MLP neurons of a small language model. Each row is named by its layer, matrix (gate and up: input weights) and neuron, and shows model dimensions 0-159. Each number is 128 + 32 x the weight over its row's rms, rounded and kept within 0 to 255. Numbers have three digits each. A neuron's up and down rows have the sign that makes its largest values positive.
A block is one neuron, or neurons of one layer that tend to fire together. Before each block is what it responds to, as a language model described it from the Wikipedia text at the highest values.

Responds to: Short capitalized opening pieces of longer words, mostly proper names, after a table bar, "the" or a comma, e.g. Po(lo), Pe(psi), Don(egal).
L3.gate174:087110189158119105164189160079143142072159142127096070182094152116113143161085088088133131108168148118164091054125187109179096113129191137117111173121130122112178074142146121219129125101104142076083172139127143083156171128125095157094130122116165129095091156129119148117139112154090102090095152115171125092100156099108195164154040111096078122160114157106097086106121115129125074087107104084145188138075166134138148114150102166154154166137071110104121113124143162109152104111115125
L3.up174:083154135163087138207146133140139133147139114111119145113121088078150144087142068130096094076155101129117141094191120077135146205136124153098113137207140076090144135160168127146135108049086124138141109124116177144159196130185092154094131106146155101107111087153141103121125079169158104172111171112122066140160131162118173047132170092115128139139096143164118133140185160178160112099145152111187135141102160127148088156099134193105158184161128191156131093112142130077177150109128140

Responds to: First subword piece of capitalized, multi-token proper names, often after a first name or table pipe, e.g. Ol(ivier), Ro(essler), Gan(ja).
L2.gate1:102065137160137123147095127118104125149101137121083122087148073123152142092120118149161084069126163119141149189110126154115216108143148150159141124155117088170132187133133154093128130144082086131122099074156123108116182149132160111096171210113176114096147103135104100053088131068147136116154135137135142166160072080138170142146130087078125071083087096152137158135124136143128116123168182094172089152136109147150109122108128115131164133088078155079112017108182096145164082137155076
L2.up1:196147091177097103120098193151133165133105146153109177142148153117154110119097138152102093113070115111132135139121136191139086108107130123120163145109097113086163110160180095193121118149121108136144158159164113145088146142143147146142169121131142034110135068164100138124170129187139132195126170152048225102100082120096118128141124122135148162099134131084192100082122165076158171139117112111089069107147180106177135146090137081109169123165173132164141115064115115189161129119133124
L2.gate67:164180109138159143155088135090139156191149164114164121184117120097155072115173104158122095118113175118167168155155118123171098177150092118102138154147103095131213090081169150147111120139097128142165115120206170109095189143154119209120103116138142146092130141090140118109121112109098155098176148108153136150125111090122107107058200109137118097158114166120158157097213134156153066130156140177123127208140112137119198112137152142144159177144136105109060138128131077130108185106113105
L2.up67:098115122136085118178148156102165106094189097135130142166088118136147107205073075118152160118115102166172049155108075150152033048065171160082129120177151141107129151129137124131174162125110095126171128156127163138087175141087137120120164107100090110161067119107162147133105105081107156112131112085107145091089128168126101117105133173132118152166049112128108085107148150150076148143129112183101099130109137199194120131143087171123141100143137085169132116151119101133159143125140188
L2.gate156:113114131152172101173094084129110134164101070113113122142145126160145104073134105151090064081127196118111104139137112075099178160147109113111167145116132082091139114129159091176103104104121113111133126100125105133182150157112171136222083165075150083124118190138117115083060132160157176097191122127029112122167155116101124120107158107113180107127112079168101088128131128148152097107087183145151102152144143132158111129171128149097127147130159155178133104098181118086154074064185097
L2.up156:132178158126133109176124147128145073094107119096152118145113090135144102121167122116132138136117175028169161093116117184135087138090086095137112080171163088175173177072111112138201178122098031074149137174130098115143135148100167167135115133087108058159104111107126155138151121139137131122123132138111174109114083146143080150142127114118126139083134121143062175146155065110147157179124130164156140078067153155197172085125130143141076136138090114160134201129087131103164109138144152
L2.gate167:137152144115090162132143128114216105120142161158078184152116114130070144137099099072192200140170130129152133088085090090183098143125118145157145094154141141119130145164157094152164109068082180084110133153114134071167157151117064126172129139122151087099129129132108141130160154145130114113121182150107143109122094126092119161168062092132158133165104129080156199131107090107075147193104114133150097149154153128160133137146074217091139168118141079153105107154068178117144111102064120
L2.up167:137126171102111130107095112128172124165074177167109183108083178136106130144084092126177129090168128133175100133076087136151095099179107134151150092186122136128141115201160125088151173095064118126112146117076112105110156165125142118187057176166143066102151133116039103168145116119149122111134145119132139148124137140135178160143136062152169116157051152116104162098149133128129138109157118114186095165093175169138134089171127136177097195116074185123088122127091120128114171130077128

Responds to: First word-piece of an uncommon multi-token proper noun, mostly surnames and place names in lists and tables, e.g. Ve(sa), Thor(nton), Ni(shapur).
L7.gate14:208106128141155145139081086174140177128174102096108126126116110126094143150198121144122106093084107135160148089143184149133130052154107090095186114146176136062098097123191123121059148118123169157103151168143123094170173160118117150113151175181157105181127098118205108139136137115149169087059149105131150157156112154208139107075118103113096162142121120125152128164136125120153081168118144103145123115140126127125091156067129095178078178164110156145098111091176083142140109168074146
L7.up14:105143169162140182122180100113054170136125133143099111146167136105149151161111188125111142105121143108102129150083114196135112138118085154142117170130116098093126104107153111159192133122103146144117118135056148156125171082063169116148176143148116138141074099135091168123125155166121132164130165098160095077134139132160155133105137137175071139135157179146094115147112165127081155092180104220121068157118093136118164133107173025145072093156117146187108150076130063170129128106141173
L7.gate23:100154039165167080139169106135163129121163101176116130121101121175157117064154131141075144135098135149158115135133164159136140137120114112139133161135107142079120110135159101075139073136153095174167166134154132110079179143144122161121115185112149142073171110110108150072078111112130156114131091100166118161135179056130079090177155089174135146084110181192197119130141162164144099091137126117137114151123177130157160113116153099104124087074182196133078113099114064120150163076066134
L7.up23:128166125177124157169157092115116088117143124158128098116127066131118093106132135154099132125140164132125115091186147151090109128147123175169151147140104067105172147117129119112170121130131064181164135187123139073124195120114121128101117091082181161132112075062140207117113117187100158168127138129174162160142130106132107095113097127134226096170115158122087033117118184137153099123145141136136104143199167113209133136152123097119153130145158073098070094091160103149078137112156126
L7.gate26:103123086134136083115102087076146137119098177107145146135129136143166150095159093063113092096182076173135128128104049079179121096130188142127198130085166154110091120136076094142145135142108142133147127104128132146184204138141144230117134115091095091064156132119181162079111101180111188077095142119161107137132146083143103171167137097143108120168125117154116164089159191158173123107135110128199126120150089146122084138153162104118148118073086157130142117076146121136170135101113140
L7.up26:057188048147174088132072116157097153125204120039120097129149142145131129128144083169131170122148125074143098079113079120157151123069100118119139179193136139188152167102127167134140164122106147158131098146080171142111165163136097184069167144104183127122123145071135123133102147096168145145139142099174123055151077138141053103114131099076142144135119132184104165105145106134165138164156113129128162088089137133110114072100135155124136144131144168107116145149169196136167116119119151
L7.gate32:109066144119198161181067127139073157130117089099113143090136100039147147053154134103101179112104133089134176122125142095160132135105159126142110187150066104059156141117121095127171135117114168122153075115067120148179146118135133097158094126150141149144171110150135125115105125106119090072143096096138154119127143113102126136142203126179087113056109135165120136184127093167084122126183179083145167161137096125173146111076159092200109091104139104147133118079157103135161123088084106
L7.up32:103189119123126130144108161135164089120122105146123194232109082072150112136164134097137149071156086140133093084142147187148151104101119110153159155113101114128108150172155109146132172118120093125182101146132133119173118112172069159174152121116154102150170055126146150076097112141138109149135139101146054065165161143113184089132151123128114148054109123127088113159220128205062133151123168124186084141128166108134074117124109115090128152121106140110133141116133100183148167101081107
L7.gate43:120143117126083088062113118106096160085124114076144183120145099082104105119148151137139073129075136138110140117150116158128118215038164152120103104122080120180127180144122130142101099195076107080188160122127154110140129133118096124151093104159149104143076136106160126101139100093103195194156143150140161151169136210131087075159137051124130082129170213101121085131104192144100130088149143130137120122185096152170134154107177134157140138102119171117120117130193148133115130124137114
L7.up43:135244063118129137157147122121215114157141161161157105089121106107166075089147059101150129105095090110139115165116113097108139107147109161103141125118182122081183139116106140158092102119150100088174131088092075094089120149105129157137109145107074153087128173165140151095129118143121121148154106170139100154130125099148099087153097146140119104109125204119096145068145176156121153113115149125204109092063167099064122110145135130188114158088081116098135120079153174177081093128151095
L7.gate66:090166156050170096154173114051157093095076122136096167135135094063116085137138110145101071086126128097134104095181117098138141130126156182095130166091057090128085102116160104150152151143089118098111128094125109151152110147164162137129058170106181130082069191132162124091145156145088088084137163148138149113089124116120134085189195135142142127158150151162121123119090143096140181119135160061170103067089114099146146130112140113097149151143162124097138129140177146166142162050145142
L7.up66:127086139160151103123147107129131191139112117098114057143145072127093130118105169148150122112143145114070092157077174204123163171142126112104116128213105098133121152153147173096052080192172161146148099180153087164136159114175107045111103086163132134123101139129074109143122169147186143130187161116109166129123104137153214118086123133148100096186079143153185132145110146125163132115147129119095123099139098178110085143137162163077117093145119167125100119141174146126182091128103165
L7.gate67:142092101129131121151113115072141123149137143142135152113129122104092175135105112091111124102161124156109116125094155100180091158147170104117190167096131147079132076161154120152150155146144115076116206156121135125163161119162147126122144151177185088124162116119169204099177063138135072136098176244143116097105099113056143144135114131117133092084138092158171146060113123117110127112127085059119125126188118109156133112110158118126161176082053061148114148151160099152197140147128107
L7.up67:155131115152125102170143126134118117128199132149139142157134088091136180127167130156084136072174099058146132104109122132158100108121160073084144133154111164068087132140156129082166166155157098097173028095121094161154196133088135155119156124128156107146123172114110111124081126097169138167223157129128128124082176134108172080105094105158139140069099126145121077140104151129087074089153086111105155170156142064192103083082080109103152061134146127151102141117153157143133122104157153
L7.gate75:130083096168097083076192135126107090094155119074129146110125132157166104148078126110075082180105151137141158079102123126123128078133130148091095168086093102090142125108140075170107153168142106100125091091139060187140143104074142140092181114178079124097114149190143115140130129094154121153125143161099131135113129119115142128116156083103101156082099074054180205135113092126151202140075135112119205152194142092125130177123089127118098143115141074141075138163138118122162087126123165
L7.up75:104127138149118148085105119148097194101092106081127123120114138132132131123161150108114125119100160171133139068097177179146120119195134161102082095171123086116122140146125129124070152133100095191126057068099177093119168088171114100168121106086151141129160071119086138169113119095129105125147118098161162185089096123110131128115123117154043101152105131179084154138158150125118088160195154100133106128088134216167141114140174179163223104189155110110161151149106106098128100181137132
L7.gate83:127114105140143096181122146124098133127061082101107076180122129082147062098099145119105116116189082116156097097125165099103064118171153170114111157177105130168128114091125169115149130176070122113109109165161081124131175136127137086158149092143146145195123132100130114147139111114087176130146164131154122085065168165117170084036179122071130091139087184167096085163132169114118092086115092145106112121076120148119088163100160132148087132127126095114158151128152190128168171109060161
L7.up83:115132090140124125179144151160074098165153170199072104108187111108180128090101183176141085149163100166132124136138104147109184080121147124091099109125172114125146116103117203106148104116055120200190108117088128134141162123098132131120095181128154177099135100122175101158164171127108175129142159182104079116132133124105145078102101130098130158131147057187073112158148155163111176126144102153171105149099102141122108109118133117183125134108102113065144161114156126134110032139184117
L7.gate91:126117107151137137101196102120140089047174137111154097105176090096076151178119111167178155135109138139122106105096122130205095118124123107123133036129092143176144190104102164106138143131160113120143123120123141163155172146109174103188105142110111134131096131149114080154148106094117118167082164152174155101104110151088121098139183128069087095118111143121113185137125127112170109135097097119134177129148087063175130172119083154147159157114040092137210146222122134143146139122158158
L7.up91:159077136068111085124121110168147110101170123103172136133151120085114226121102108138111128127100088137131168077180139118162105105161091097137178109146143146161099162132127141122163121109145159133156086107169156179134146155078140102156132071115139149157145085152157091165111087105167116189096116137183126199107156113099142176100125151099103139152124120119185184189119093107155123204132114119046098137144014137126154167117086109168127130129118141148076095166118107146166108143125183
L7.gate97:127155107112159146139118127117107172103159146105140154144152100106085153056160121152052104084087135071097156123161153219136170134140114085134128139063197118130155161105160105130104110109098140155095093098148110057111069114199134124117095170137183173081123139147171175097100134065182124140097128161145143138138127107116165110155105083115110104164154139149154115096113170157154117073128121180112096118088159169117118169130185070108161145072102176117112165101100063143125110099117081
L7.up97:117089161110137085131228186090191113147118117064129104083152144144115176123089174091099101113176055094115146131105081141131159080151166183127133155081170124115152173124130183138114116126164153131138126110166100174179128166149073135153100111139119093127117181128134119197138120152098113143156129091107114153131145129111126155114061078121148143150111184159129072089143139133183146114105130080141210167077082161076084169124119140133093119133097096138102156080167089149144116111139173
L7.gate113:130163185138145179136177094141091122069180097165156154145123042098137133105090110152135119121135139104098075125141114110149145160177167124148183108140154123130149112094100098102132121133166127092142188087174074131182119100134109120126108167127109113093109127157039172079142092121166177205219135106161079176121152109109124132104103114217137146162107128130177194158109134136097148107169153102124104158139159149146112115127144107088127113054150141138097047093128098130132146131137105
L7.up113:122144155126160143137131128099146140082143209121171148156153089128112139146144141136203097113123130149157073113161143155126194155211119096068138081105201092101145152129066131105097052124134150122165181148136168127124116177157109089081080135152150136110137091140169114068087098161165153193104134155105079103117118090151157172090132145126121143198144086161220135108088129176105148115171092102114156135104174116116128194115131080122141120116125163162118137123098157098158104141095111
L7.gate120:141091121114085054139110093131148121137148129073033148131207078111152167149170177131096146080163111132124114150205106119096099080175107111110119098110148139130071200131128127140122075122156107133139144151152102176116121166137099161127072130088092108063144104158130097095082081090191132136071153154156157131163143136124174074133173113114133134149149056147167143109129160134102172099159153097131112090085180100134101123136160170073126109142148161109152162103149104105182107174128096
L7.up120:117069075144115128087160099130099102053135087119086118077132174186198128132071136082074177130144157128136088123139115124156146170135049130155126072083189143125087125115141155145151119211103128060164144136122149168115189181077096145151127123102144135159144158103095122120128104120143126208130128122136134102142119118101176010113055160155117115083135112141130126135154104101193128105149144085108140087128128147105135104173119148108126146132182122145107097170133108129144086146139134
L7.gate160:119137109177128113066112121098097133075109128130098171123164131048028110090091089173155147148106158159107141087103102136121163125114114148069110162057165095163117102142145153130134111143075178110184113129161153150187184149098114088097121058159132109121109166102109119066104146116140148160141175109148156141123103148152108073128163091090109114139157187157136185082175197154059122112148141160118127161119094132107092116130144116106137117106113119144122159097175152156187073116179154
L7.up160:152089139160111197091103126110120164102165106082101147151146077112171152063180126144112121135096106116149162105153092090185163120106117118092197147058142158095054137111137170101141145179123138142139069095122132108181133192158121112086056074139149129109146096118159093107116108134132153114138113149145145107133154089124140046150140078126147094153131122181097126155144123150083162095131134120136122151165099112153135151136150092189116121077153107149116121108194129140224044122180091
L7.gate162:171147123120178124107113152128132109091128130106091130108193096069113147169078130139115131115093119156119147098110104170172143102159155040153111108090099131108149174073145114140088099091099023126118139119094072153117125166182060140127159127113136151112094145163133120086051115146141144167114232105095118098133149125112181103084107147163162072189095131185140119123138167126091100134136155114106119118148122125120141183155143123055144143129100128099089121175148089109158119066185126
L7.up162:123132103148129130133107153125150120047117093053109088118210095118166091102088157162112119038162170112176144121130105162139128112161150106138148069112100099113099170096155124172099133111112064146145112092159085184131135111186097141151076111093148117092104152165138142055054152102099158154171182145104118136122143098142183070092113116192102113122096093198118120132146177143110105105132199122143128123129127158116118182127145075081174125131122121080113119136120107114189138087123124
L7.gate176:085157103120163146164105162120102144127062132106123159134146145044076127118080106140131109095177227151124085116088150179104108118144136165108091108060142126099117096134122145108151062123149072200147129124150142066115071135156133107095143072166102083125131179103130144178143096091118109123129183194130082073079125142099154166147108071183097110070118141129073125175108122158127106142095114150149133147137146103126078131122148120131170149138157139100096103102200156111148106159172100
L7.up176:157138071149089145137148190166137129151130176113150145107119077101122198080148108142100109120121061049118200146175159148115127160095143140175118089095115098090143090167136133139134101101089133117113161107106146141073121112166107150136115117175139138182136104162090111124120127086145118146061221116175141090123121091112178125158038098106117143125136109143118101130102123138150109139136103155140067149106147058108079059059117152099099184132162156140157077105138168111172122133075134

Responds to: Line-break tokens that end a row of a pipe-delimited Wikipedia table, right after the closing |, as in sports stats, results, entry lists; weaker in infobox-style lists.
L7.gate1:203169112100157160178106169152143122088128127165136132113161103150153144106153126119159125176139101162132132144028121070134150163152059113125107102129107130097081117141171156180168110116119117128096153135150175187123102097083146160138084074083165141133142113167140112170196105121128093176104149154162161120068166130098081080089134217161088173141082116123152184128088095217128105123116192112137166164133180095144135137171103114172141104131126127119120135142107130123102131151167100
L7.up1:114100106091168090104083070173147154138084098102120160125125102149195121143127123130075127139083121094129122183130192079093154092157099110116195095128161097060177136100140137127128135093140057121160172148072124142093166097076140127122167120208148161150114188164113122115157121133181126136139112137120075149133145086078129110140150121084111116124101120093182118153150099142085119133164128122114123199124114158112086147160147118103130164165163097144104016059117102148157107121077089
L7.gate3:117104130123111189027176052151085126148114097173137108107167129134151163127106147162181146087080145234161143109095106132154167181108115134144129090170109159163182154127153111121125144121100095130124134117072134116123163127124110094146114181139101110149123173109063094166166094148087137151128071149146146160115057148046123125169139136115146153193151091151149084087155190125142106144088150161120123123092096167150061156167135149120164137101159095127105153138092129131116150079158147
L7.up3:181175073082101173108102111121166122128123145192125074143133160130141144164173142108092168143129125134119099097220109094114116154109144092075163143106191153107193096112083174143092188134108168094109067138112106141106133121072118114091135141129096078167129117137117103125124101155058125110109130108155139067196081114120077113139142101158113150155100105167145160130082133154137167124050090122140092110158137109131179095065087149161163128132098173121190143140087175161125070118119140
L7.gate15:136093128154172172091144083119133094108128153140144144123134131099163176099130130137120105085081146135109118175118102098123097056130165098109126092096105106137097205092109144122121115126148135069126135087131156164139119134164137032140135128182149124167094131126159077179120089095143108108120120129140196160154082154131117165034083098128134139134059112138126112125152159172185160136151199082094159132132123175066085061109141163190103195091095089102148097147158112107164166115131153
L7.up15:083089092116116018133148159165140113111067146096080207154152137111188117100131071125090200091168178122071087107135157140113129138138132066119182126107108093127124158211128147162167131114142173155122133102106171154163137075110164132143145191108143106129118124123095134085186094117154155103103190101126156138108126172142146101140165093123118124105090147145121129088164107113153161137181166061172070115098150112077162149132128111087119140155153100128123110080114153114179132134125079
L7.gate16:150162199130104173176102141182079148085130151082092124107089185074107131164125085114084091141124160092154148113099152149129158096050193113137109124135117093167174116131078164139144187140155162156185111067125123119146119126086095081135163096108128123125089118112119099192170070121102080114136122111109155122141152110110123127131054104112163147129133073106196088151071103110075117141160142097059131136114083142064150160160092129095143147140128086151145142147101135135107115173072168
L7.up16:191143130116119095106145179093153132121102147080147114154095166089135107125111154140134112122079095087142141087146113082115121076135170136057073164154128124152099087112131162150084093113111103070056097145173120133112107053110138110155122087130093115105110138113144162162152207124150142163142144138100091115159140143115123089180115110171110090085088079127076118169144109113124197107105111154085090146069153165110154110143097104116131123123134108148079191107135151118000093195138123
L7.gate63:139092100126136094080179206146123115064132151111115175049136122123162170104122124136150129112170160166074119123148182104208144151161090139107145130147140144152132094138092143115115101104125169127116131132097147152101137155124145096120175097144146151096053102147162098133107160090097171154154116139109102044081177138086156117111099117093128133103121125186091086177188090115178152146105131081152150095122124111174127171100095094107201134127123162158142013150102101125078115151100137
L7.up63:142163112160116171080161127154082135103116147201176105106090147094084129061143130095110167122088139170103126128182124104148119190093108114086169177105112125212094202134110150164123181174072073133143111047098116129122132178148089127126113170102139111165120140120106132109168129142197149151185134146176176168205128100090088162135159120067132134125063117137122095099142113112116110139132163131166074141087093118074158118115117163151149161156139105141139130140161148110107120125184098
L7.gate87:140128121138108138142134126129126137135126105147100101146222138142112103130122166139139131093144115098099072152105082165162146145146130158126102131152082090152153163083128180103120118129142152204113068199175189141099157115085219076131099069081127078132131122118136094191149124082143152132134086170027174144177140164075090124129105164136103141120096108059158099155160119079166148146147105122094102145127110148203075154122114110089139119138154137113136102120133113101114131124053176
L7.up87:155134149121111096189074136137159183117111116110155159177132147172120081212168095179144117122111109111120129090144135144142156141143125118155134139121124074078118150122071142203121136199105142180107145161126135159197161119103115176185115074173152127151115072119140095126130164154111129214142118129121164167131082177182102124086125126157110116152109175076151094191093105152124133115108132147096167059133140174140120088185115118114093129201147098070141144096122092117156174091156128
L7.gate95:117135137101167089103108165164189120133088158123074087158200146135121139136179134132080186132131176096103080123084150130134129121145124125123152170131158131128125064137129197140160138139084087144149102179106139160118106102116123084093106139182172123115167153106144096075116154158064094104138158196192124155105114081112116067105160090151156147107117087168155137155124151106156194159079101092149086108146095097157190125160096135140174172146157133089177145181088139175145068087144152
L7.up95:148150113126105106123136072127123132085102113171170155119087172159197111086139124098172184112096134110144136168109107135108163184101149141109137136122103103105174118101152085133138147072102066163174159154160131101097102098150119092154119132174111140111189087183124122163162098101166129117146143108089170180091085152082093057168182152153179130107111079135159109154190129116144123129108140130051090115174142147171147120147161131084141055117121212083118148155090136143122210104104116
L7.gate114:102137152145163126123134076152082099145097121096108148111086123151115042188134181171137135140107143113137115167118110098113207151126106118115125169161111098149136134082063216144144065106085154164079102132165105165182122096074148135180131073113106098164157134141123084104093201110129111144131101083138109153125170126074159114120116122122083083104110169073104102171152077101189165134056143159084111111059137183157127148156134127149144154158076144143130159084117116110102108132125115
L7.up114:112124111145150146131112132148091132108097103125150125073151163168151101181158163143095172166134142156100179121142104144088158128132113141133139061132129103110153090079092178163080147117118119136073150103143063149104111146097141089202165083115099108197088157126121106105076234070109150132125117151123125170120157067100081104156137119150105100134125099083160140205136090078140139152062157137130155084115131137135145158179058112126090099199138093125155102099103164073076115123126115
L7.gate119:071142119114156120147179120140155178119080141111110061112124165179172082125168146140100174102092122127133110147107083127170120197148179133134112156093094136143129136106080157173090126119119123119092141145142118099104159114146144085128111118140173146080151157120140191151188136150050140075126161125088186118084103109102101111140115092179135152126113127109126034153133135208112087086149111129105158148139154128174115132077080148119126189140079100097063097148119095133163060067126071
L7.up119:157137082066137151162157149125083103070156157073098115170188157104137124110162099141156097160128196095181141130100139108100131084067116136118109167108139088108106147117157182112141134095065104102117116139107195127141110105166190155146068062165170150084155142164121174171101196197096125148178159203124155123111136118136136131121133110096102127105099148108076158149117115129156168174157104109103124084137117109129133098145093051138123081139104153102060156152133145140161094146077097
L7.gate124:103117113148122122121132164075164146078116139109125095171129185069111121152138118133136142074126048098148091113057147119095169079126239152143115155142173171122132149185098134160155109170118135075124055146156145155113128083145077183138063097173078120151157159112127155127142162128131039131102161133116156188132170147101154145149166168122118170128113122150089155069105201114078129138108118097130126101142151147112135116101134081164110095120117164116076089135140159147114146112109184
L7.up124:097137128157138061122155145129064135127076133080087098099127191140022122123155151182071147128114127119180122114103099119147078174142123151185095137115118084174121114107129099163151154147080105121132132118127112135097174081069107173120092125075158159126118097091140217085085155137099133111125145129104160125106160102065081154122198144117123095091100152175070111125102206108172135089166119138133147129117141134139175148148127140156099135138083070133106122172151092147135164069158098
L7.gate141:186093178108112154111122116130138109111113083163179148098203147156095099134120131133188159161202120071170089063093139147109094137143113092081165096126136087144145155092099120134084096139080128077142158130150171084161117070151114103162123186136119110124075123120123100086058149204062164144114139095122141131149109108092143137152112099143056112143076148094103127127161160054170103132118152081206117114135145127139103193118111157138110157144079108100162163126109162113147112114168117
L7.up141:143179145062124067152089156102140105101126104162033106136183106193147148105134224124066172109159095122113128164101179094161137145055142121160160140117105151135099134126100164143100194148089174125110076156191116117084103097115139126128124134130165115124133099130184103106129132137140112140075108131159149114153156086148140097187122156146157104109184110114127089104059108168131128157100058106106094146079109095151149090106118139141104066144086136134148144100088164185108092139131162
L7.gate144:094126128161088115131143133137152067089117164148147087118089186158114120125104108138083154055129135165100088107113139147146098135071164140145141151161103087112182137093096157167087168115060087107093096162103174080089138142146116106135117124079134072136096167143141094117145141108107141143106195134140166097121075119082092140150132213138074164173147162118109137096153098093081133122141134141137084138153115124165078182123042177142107135143175049083120106195129080140112123119136070
L7.up144:143103095207124092120155165155129083066128091152127160130101173130160089156098078143143152160108163173112143096099145147144111112136158157149099153151122106129151118103151137175092170087118115142111167130083103163106088146182125110145182182130062131122095127123157157134133146095131163123114186097088158168130067104156147121135140143168163133150152148119069146128135125119158184163092179197023142121178201133094098109148104165114118074181113111081138120196068165131117137123101087
L7.gate150:093137130107138125087155186146157125107109137163181139109137121153119101131105115081127132085186124134095079122160108120101094091205109158140117108137155142170133091146105110133116118077087107111143146112054180175102138106123118121150151080139161159121084216068136087159180152116087109142122180152035096119102133075174095105109113184109133098091113187153084079146112087124136080135182135047128133147161179074132159121091094158118153132135154156084164136152107194113150124156127125
L7.up150:149068086121100166137081168145147126083126101100166121101126102148140132069134118139139121100135212065105156198115195162112089128136071177149064140136138159150153160109090135156125142117062108103141152130149146135110185146150156107107174147200127105125116150114194144121068134150110163094139139112159133120150071082151137149093115184131158083157161117097126127187151157090192149124115175138111094102081109143137124127116150107082141155140068122093134070102093136142119094081087043
L7.gate154:167102125123102163106188114118122159154126077100163116116171154124109146154193121075160112052121186160121149138043142114163109116128158095078143113096065152177133134120058180174115152112126115128123104169169142166181133116170171142134104166147145130090120162134229082101134113105106085095114166130140189102156113143089137147129121091105156118127165131120157118143145154106133149137109082135088235100127143095146134187117103171091165143185125161132107139167125140115148153101077176
L7.up154:172162064109123117170170154156162150110150126081101140169116141119135162142117148098113163100150152137101137121112125128218173110074140086128134141069109147113121108075035143147063073097145113126170060095108091083102152114148128132122134160158170119146087146125193189133074093150064154095119108115125088144127099099154183150172103116100187118141107134110045135120178139191132183144129091140145150141100184136160186106084152128144151151140150122159078170130172138124104110125123111
L7.gate186:157081150127049107137189103125083065092091081091135102128106087098125165124135152103128142084141161087132099054121131171174128069108101126114127119094069094147134143121101147100096084114061121147126132135170149202159151084160178138054164126128190115154164099086108067162132115087159132154141128154156176127175084130135113110121173114157170154131126104185140114134171157167175166098083099090159137093092118110159158077116089149134100136095153174140124148172146171092113152157131113
L7.up186:121071104111133139158177101156116075167053061124145118141110180128129169120106153093105182108076116119120139125093116168085123067073153087077128140142103144142086117138125136164047108097092131170170126077128131127124152070129126088139108136129117137143149125127092110102102142086173180113113094147115121184159115088047168126232130088108111154097065098106136098096103090080148144083117202070143093133094176148162105104148135131113122143166090123145116158138134086118176113116124126
L7.gate187:033176109174107146150139106137128127078128178184071158137133169118169088171142105144088116093120151162117093113099122072142118091123136107151106127141117128116112129140122127188095162131115129107106081096165142097076142153076170176112137138060113116117140201139123144167131151105102189111046141141202188088155088147134087156107120087119060113169160168112116123150114135102109122138138102195130150111173099117162163129142049131146129084146129080138174105131107155041153126129147113
L7.up187:104099136062209164107119124074130143085157095135115119148116106095140129130089146124145163125095132163134080079110079164179098117146159162165112095048156147136166116166071132158134112118141112079155171104148129052137103147140120162096157135150133130141112132076108142127150078130105120135121173155120129126071134124151196120117168078072127143108148135156108111081127169165122147083142129192101143147119148035152125141133189114152140189122092102088118131167193096222157146073107149